config.toml
n_layer = 8
head_dim = 96
vocab_size = 8192
norm_eps = 1e-05
qk_norm = false
bias = "all"
init_std_up = 0.0166
optimizer = "adamw"
beta2 = 0.99
weight_decay = 0.15
warmup_steps = 435
schedule = "wsd"
doc_mask = true
MLP neurons of a small language model. Each row is named by its layer, matrix (up: input weights) and neuron, and shows model dimensions 256-351. Each number is 500 + 40 x the weight over its row's rms, rounded and kept within 0 to 999. Numbers have three digits each.
A block is one neuron, or neurons of one layer that tend to fire together. Before each block is what it responds to, as a language model described it from the Wikipedia text at the highest values.

Responds to: Pre-verb infinitive/modal slot. Fires on the word just before a bare verb: infinitive "to", modals (would, can, may, will), or "not", as in "inspired to write", "would play", "did not disappear".
L4.up528:465452559407480484498478496507489497495506500508522413576492497509547465492471414525540463541519543480490503535542564520433528431453502557494477525509535451545518540535549453515546446536535523506519456503474569554436462468520456495544490508520431504498510432494452522423510534543484474492
L4.up790:470493476452462526519449507490545481481601479424505455484578510491489468539567436494508468544541509491501475499521517448455519482496504453446543478495478403448460525562452468475469488473466487511400556428558547571561546416477504585508560566588475553488563438489461427448465574455523482431

Responds to: Mid-word pieces of names. Word-piece tokens inside rare proper names that are split into fragments, often a name repeated from earlier, such as Gon-at-as, Mayn-ard, Gr-is-chow.
L5.up35:481462433511476570545426493523491467479581496487444484488490571478495519524467468530523513525500481488473491464531549482470410484481589558542489485531471509549544518515439488572508526470535490542464529469514510470488497545488540517565523493554527542503523500505555487479474507437493474522
L5.up239:493522416550477477533488466514527450467522485527492492408463505430500484514526531489491563581477494450483508439544497540517480471526531520533509486508505553538495454518549502500451504462532534513445513425467542524484489512492535524568581508528495481526574490528534547464513474602471459504
L5.up394:523514467460522495594437484500518513539506439475497495495466550483474550521503482540496515535483491449487497464557540471491456491542509560492510514503503550526528478550531454544525516428546504532439519487475543500423512549494551531529517532552525532515492530528501511494479477485436493501
L5.up561:478514478483510432579517577543557517594475574481508522536539525558464537528505432520437492473506524449492415550553503474495567511552565542503516526385565505480502537502487413557503518500521422509513496512501525528561492492495480548574483546472449543489472523530464521447536416536511521478
L5.up750:451515509534562472531524470603503434527494500498473495457497469503517477483540490537500507521488473558435451476533462495488576519567498542536492534456446481532538546533480521498482459517552513529540525472542504530449417444499521573554526499514434520549545536553453518486561518545490469485
L5.up1070:495480450535534454551453478480464521521496475477505490477502557409447493552545482516465506490437487473488463524567539495543477451520602552533491493518507537504510437548531473532466565476582501549466521497499578519421467487539566506546538477530549532475538505525491475464528451592475413430
L5.up2010:539511452461501482507523496539482451481506483403495560456492521473460545507498436469496477465539467507490514520495516446500554466503434502574519495542540520547514491559516481510448568514527507521502519518497570531465515533589555584511542509444560487447514529482461501479517546548499428484
L5.up2222:513507491538495510519471475551579500496481553431473463448507470475520487534616492517541498534462437440508524525471459483469444450521533531540514553515517565491506448563514535528457517514531562471506466446470489593480400443593508533482557482541539470477536500522461460472533505563463446496

Responds to: Repeated name subject pieces. Inner and final word pieces of a known person's or entity's name starting a sentence as its subject, in biographies (Sl-ater, Lis-le, Mayn-ard).
L4.up2050:422483490531529476544462552514510432507487530496496467443434564446582501536478479528470470517457561500532469520630490544499454459524582550541474497519567518471540469542534552513440532512504527535556473478518536548490494474586568533535551457511482492502572468492545462507507481555483505491
L4.up2190:433492474446484453533500435502502484457505528442467453496454461417533433517522483454459470452508491481479482510596459513474460504494491546503485423506565500461598402574462492469435568499466494423590440472536491512471530492601539540504501473413452528483591428509442509514466524549511480448

Responds to: First-name completions. Final piece of a person's first name just before the surname, in lists, tables and prose, such as Ig-or, Em-ma, Jür-gen, and whole first names like William.
L5.up389:469411463468523452438505512509473521484481513460477526476546485501511444479529521496400507476419498537528440500523463523516469510459557564505522405513545515533564519497535442471470473417506495481459556464481504588506458486527486505555536492489577482524558505496543499485506569471484461556
L5.up444:479501537500514470571505541529542527515489471524493444489574520515522454453530444483432507539473495584512472517488529551509525529535549537522502470478512487514502453488542436539490458510507553485469496515501468526486487538544516480508491538556528501491507470528518492471501493503458465532
L5.up873:556482507523540528508524450487469483484554523482513483459481515551472522461516529476506506469466470490449495474514548472512468483627521446567547470527470490501526471539547515516523515538439526517477475506466573554488516483562470638510496591538461567556516484477508529408486578506475423477
L5.up1203:485491462514463504543507480527460436486566467433497474558527497528516461574479489508524475434481645561453485454529565463496433464459522569454544475481505475514532465514506488415390495476516471452528556490521422436530495545572522508564531526516484519491436491446498476390475558549534485507
L5.up1305:457457470511511502520484540510553446507513528475507422518490479521554444458524455554476480433483518542543500507539501541494485495562545523485521469477567469495568510558462526447433522482505460515548502540519456473476530486580541537576507466509491530473536461520536520529412533574531418458
L5.up1702:537467508533481547504487464541482496483520484491498533482486502449448431511519419466513510512469492521474512540497523484541525447542488486497522441451542506504519483496450567491444558486478558477563574475499499523517490430476501540473499523534502524537497541477505487484507525592502428418
L5.up2096:524454537515560437456542492465451493460483487487505545540514524493441523497502472498454457425468479491409455516494550502510502415570591472588509474407516551514511435494480510461480588544494536442505526464448551517533508499511472570520493531533442538514467541485512506454621612545516497528
L5.up2252:508553547476510477434472462537488466481517503485493496473489457526531426442484551539541510464451524490522462520506498529439487481551500535548481467557448531508594513494477533415453486506534486528548496447470483603524555489421542629511502531519418598547500481449522580496467558488484512508

Responds to: Mid-word name fragments. Word-piece tokens inside or completing a split word, mostly personal names and proper nouns, such as Rober-t, Must-ap-ha, Punj-ab, Jer-ry.
L2.up698:527526490461492442466465457525463491463590518454481484467541528493531505535454453484522536535383553503502497484528542508461527485465485552489482483500534435495518487521507468528455448483553439508452526458473484458492554509535516560509469502464429546533501510523488567481531538476554536490
L2.up803:498409445464422503504473476490558467528536506503502488443558566503492479546481445482415526477482556445506479441510491458481423514488546499506524489458471522490514451527538477511447587447512552471478488353481454532535514461567477509479498506565439530538504512463496472467519528402491486527
L2.up1243:496494521500458505527500448488573485408495500519475440470486591552502491536513578532459489536469478445516528522470539468421539534512497493489574490488481515570476459554495430539402538528523474446562599458502517497495531483575540540523601459541471578500547519465487493457531479508531440556
L2.up1667:441415509464449530483518552485523429479498518475517536423564492484537523487497539474476427525404580505555469462492518488460504528526508522546462495496453519527515441452519442549439459544493470532519550411451433552584453481575502586465519531511550523549488462511491456487478486452466468536

Responds to: Infinitive "to" after attempt/ability. Infinitive to after verbs or nouns of trying, ability or obligation (attempts to, able to, had to, tries to), plus occasional mid-word pieces like earth-qu-ake and sk-ys-craper.
L2.up536:523517483511495434520459547537520509461459475501456521538512532470532490530533427463468474460509535617578466499541549402488468523495540481533527475548486497474486526532519527478506505448487503496486490539504506448516494433445494474519625523531444433567473502495548497459577529432476466483
L2.up660:547513385494483459540488481487504467491481505484502486471569532504569518462537448497515518506510507543492452543492473501572516469566480487543497457516476566488513495453484513500456464524530538577452469413495476575505524487482458547524538528497509543482515461537491510495496491557480512472
L2.up848:468465388504570496503508463504499453525537522435447507538553522542469518454509470443510479552547523481491498540554509441570503500520481448497510471502525502437536470557460506461484519517504474545507471446550445551461557461538455538570502510523439505483553470462541462536580490483465483545
L2.up2024:445510518433607505534518492488523456480537558464506466563415586572537539531559457463444448485487551490492551439493482515509560521531523548505468481437503530497482495595505446592443469510490536528486479453520470551550450527485420545575507533492465476509541512503532480510491542487451549541

Responds to: Place-name prepositions. Prepositions "in" and "of" right before a geographic place name, as in "located in", "the town of", "born in".
L2.up495:524520536511505440501491445480569499491552530482460478560497504504534542515512515524521523471504511538482553495472480450506413545470533454553467445533498470494502513491465472422474567524591454538499549487472583494460546385453478519502505554531433530518542567465511519405505505482562465478
L2.up608:495510560501473480456526518497476461472501562405469534479478416480532418560484507494515496508500459439464455513481453537574464563495607560614464494566526525499488496513477461548451574504517531510514486536548561519478479552506398498593505513530479548561510459433494548541529546440513464542
L2.up635:522509502533510404510501473567468480490488521494479487512464541517517490477558534480478444553477435580500499473522438438519487431528515519583545519497563568513518508518442481481498587491522539548581507489554549550486529469380499512501576446490516473563471531438490488510539536495506494519
L2.up1541:560486495452458421479476479556488500536466561519444601562454530448540468518437492430450458528479588509515476443464461461521534540515496536503511397513508542549537501480495433475511542459527492441515521509439504480503556458506470534515415479573513439515445526443446505474532526472581480463

Responds to: Place-name completions. Tokens that finish or lead into a geographic location in addresses and descriptions, such as Street, district, in, Wuhan's comma, Beng(al), -shire.
L4.up795:413508537473491411450507463532516538460495491465451542451499494522549488548479511494509421462525533537459502516514415530528452563465446516487499489465479563513525509490456482491517532540567517525512569456429512621510478464475471563516506551515494450503507514416511502442585515485470512456
L4.up883:512467501468450466452458505506546482487483487531447516503447561527541412598489516469486453479473541595538506487530529472490461535492508456573477416499473524544521493532511539446498485540551543521492594518428489491546519516401448502576500539476543595519429558427509531491574560481552513432

Responds to: First-name completions. Word pieces finishing a person's first name or initial just before the surname, e.g. P-aul Kelly, Em-ma Stone, William H. Hastie.
L4.up168:565467553526538508501516526458527451470502493494525524534530488525453496473527475477529477486495526540414473513543497513522524435445560531486557561458468424475570508484523450513497472470497518461563516508518445549534544534493560577543515497495541559529518468390499492448491537468517470530
L4.up1022:461535565463553497543491514481507449517557457488481465431492458533512483481494554551527490476500514479437406480539447504527478492530535505501522536542556526468521528464534505478459504555505533490517503551523481501452532517522480517608516413520527506460536456397470487493504508538463493557

Responds to: Name-ending word pieces. Final or middle subword pieces that complete a proper name, mostly people's names in lists, tables and biographies, and some place names, such as Nor-bert, Shel-ton, Ba-iley.
L2.up925:503536504497493524501477453604513432541514529481495562453533506479514462550458499493575442534453657567490440528495471531512436479587461526542468502470559520503480487484416538527482484503487573566538491433572516498585498486504503517555481484495497546496560394503487524478515467483503480459
L2.up1546:457470513525453457550503497529536508437559514526518535516543461447461426518433441504506501470449573457506502472495495533517398461536447500563468499463522444557527511563491496472399514517494450502552450525497512504538469516529497613513534552497512501556556486447563549476493503449527441483
L2.up1934:511438447475526544509498545431527491583519494433531507524523523565421487581451484528471460459478614431494481492531534431498520493499512574492529530500488548446578413560500508514506523474478451581491517495469534529534480526580530525588503536495413562538480516449513532467454479454521436501
L2.up2057:480539474474456487484520584569494458498482503513519558499531439512423482480474524526516474497453518500424493523451438592555472534467493538552556471485467460484577525552595518509515511493499525549538544517511530522468535560499520541556512566493515587555556528530482566545485575480491524441

Responds to: Slot before a verb. Subject pronouns, relative that/which, and auxiliaries where a verb comes next, often in quoted speech: "what we have", "I've been", "that help".
L5.up252:572447530465569491529520472557507520510493540491481486573475513514588472474510481442510428479497581521496434486515529435423543471522536513566399463463516538441436494463560548512516549482499498572438579482502501540467534467559512519468475448496483486514459370528502486439527522494455528444
L5.up324:520478546521468546504510479546550472499504503505470490478419575550449406502478455477539523465499558523476441468472442456447510525512527489475483482443489500482528494507552525478475516495602486469469498425591522491471545537529500495499482499523510565506529523434474432539487512493503463481
L5.up383:518412547452535522451435527570445490500471506553466422465498599444487478528568430497470466515525562500526495472526440406462416525561505491501533583476539491470537484437495486548459497442546454522443567505517496442481495473501477471505474483536501544496545531474474519552460505512446475450
L5.up387:458467529470478512555468494541464459489507529502491471542542467500574498469464505506507446549458495462444554530497465492477563464507569489490611528521507550448512507528549525460465497587545593476504560438513604546447504440518570483523546494561468546525535431546465464408473525514496461506
L5.up724:519497519527508447496461501506579455453516578528483499571487555504489451521565497421464468512497568447515514456460501544442514477475457494465492503433492547468535493548511472488467540521486584547469472474445444554461485484482510551507552494596382519548481490424534476460460580508507488564
L5.up1511:463520489515546465488532490571530451512547561560495503488454534538523446480499449510499480517465544528502509495474565576454510459497486497523488537548494512450499496495551498539472508338531532512502441425540487488442488516611514541509527429551462599487494480482547470497488500552521496483
L5.up1955:461453530504516515494428484546471493457420502452477569451484483506486488474542440532497457538522528531502486549533475508458401493465449461517517536459491512512540525494507555502445492452536520527526500450558444513514457520456479482506508507537467529516504466536578540489497521502495508457
L5.up2046:455498501498476497544510519498516496483510540531516430516464478472472393504580544476461529485504490505441442461548512487471579532478582455548526470439486475555495455489492536468349529525461583475442467454445547513474463511438475547562528489625405504469576444408538441466463548490428471517

Responds to: Capital W word starts. Mostly the capital letter W beginning names, initials and acronyms (Warsaw, George W., WPA, WSOP), plus some prepositions like in or on after place names.
L5.up398:519471555480462466391469485510482436400486468446486496521458539477550440517528536519532420504492547518469453445535493493563521488495547527509526448540521518503530441517486511478488465518494546487505565451498553559536484505515482571548533441553562480560538482432422557459481491537481501474
L5.up661:501488478501508439398491539522551514439505431549440548474514541524549530529512500413524429538475500544487491468521541510553435454468517520512504473504414511541521460562479457454473511471551478489549580437483442527495502511480456548555511486447435507516525387429483579455444488496518565431
L5.up820:507532477506496473442499451524485605529497506517484451519517494484552422444549494488448472540458621523532549432533467506506533493514424476545580472534473517473502546489501497441469512485468518563470501559492447547491526429445490514494506522496498491517478520408530525514468482500427490477
L5.up1151:552456503466445444497493456510459487464509406525471473450442508527522526498482542519493482439511482491520474478497467514509470513469558451468468452442452491541516503526505532482486511483517475418472607506434546611521482470457438523521486519431498542507487437409527525476582550400481444486
L5.up1625:476521546471559571512425485432547516466468459459472462487421485561477466586517450503491484555453482450557508509511466500429484480486525464500501526526479476543508453481471530535469535528463558501464515468493473465438446454540457505517442527501484446535522484500513506442434459463486515582
L5.up1709:463508483467481415482527526469546502484511527446497445442489468469537485457507500460554441464437508458500482439494496561504508477482533515510574489558490478535522493540463532510501546429529527460547563487441507599525458486470460538544524474455556466566478500444552512505584568482535444474
L5.up1943:507504532506475435551531493490508535534475534501478464498462481466503431525560521488428475535437506487579483509540543428478498497511522509574449520513532535514483505551497499533517467513478500480486505523456579543488537498499549544493573494471474490485511529484490492548460629467464492475
L5.up1951:493446464593482453477513443500469505462529521506484497549453538491566516497550461451475414536495485497616539524568516462486515469454468529475508486443520520553457451568548530527452502539488504463500528481467548489556501477488473510524545531566442499510436503506515537504575551392557434590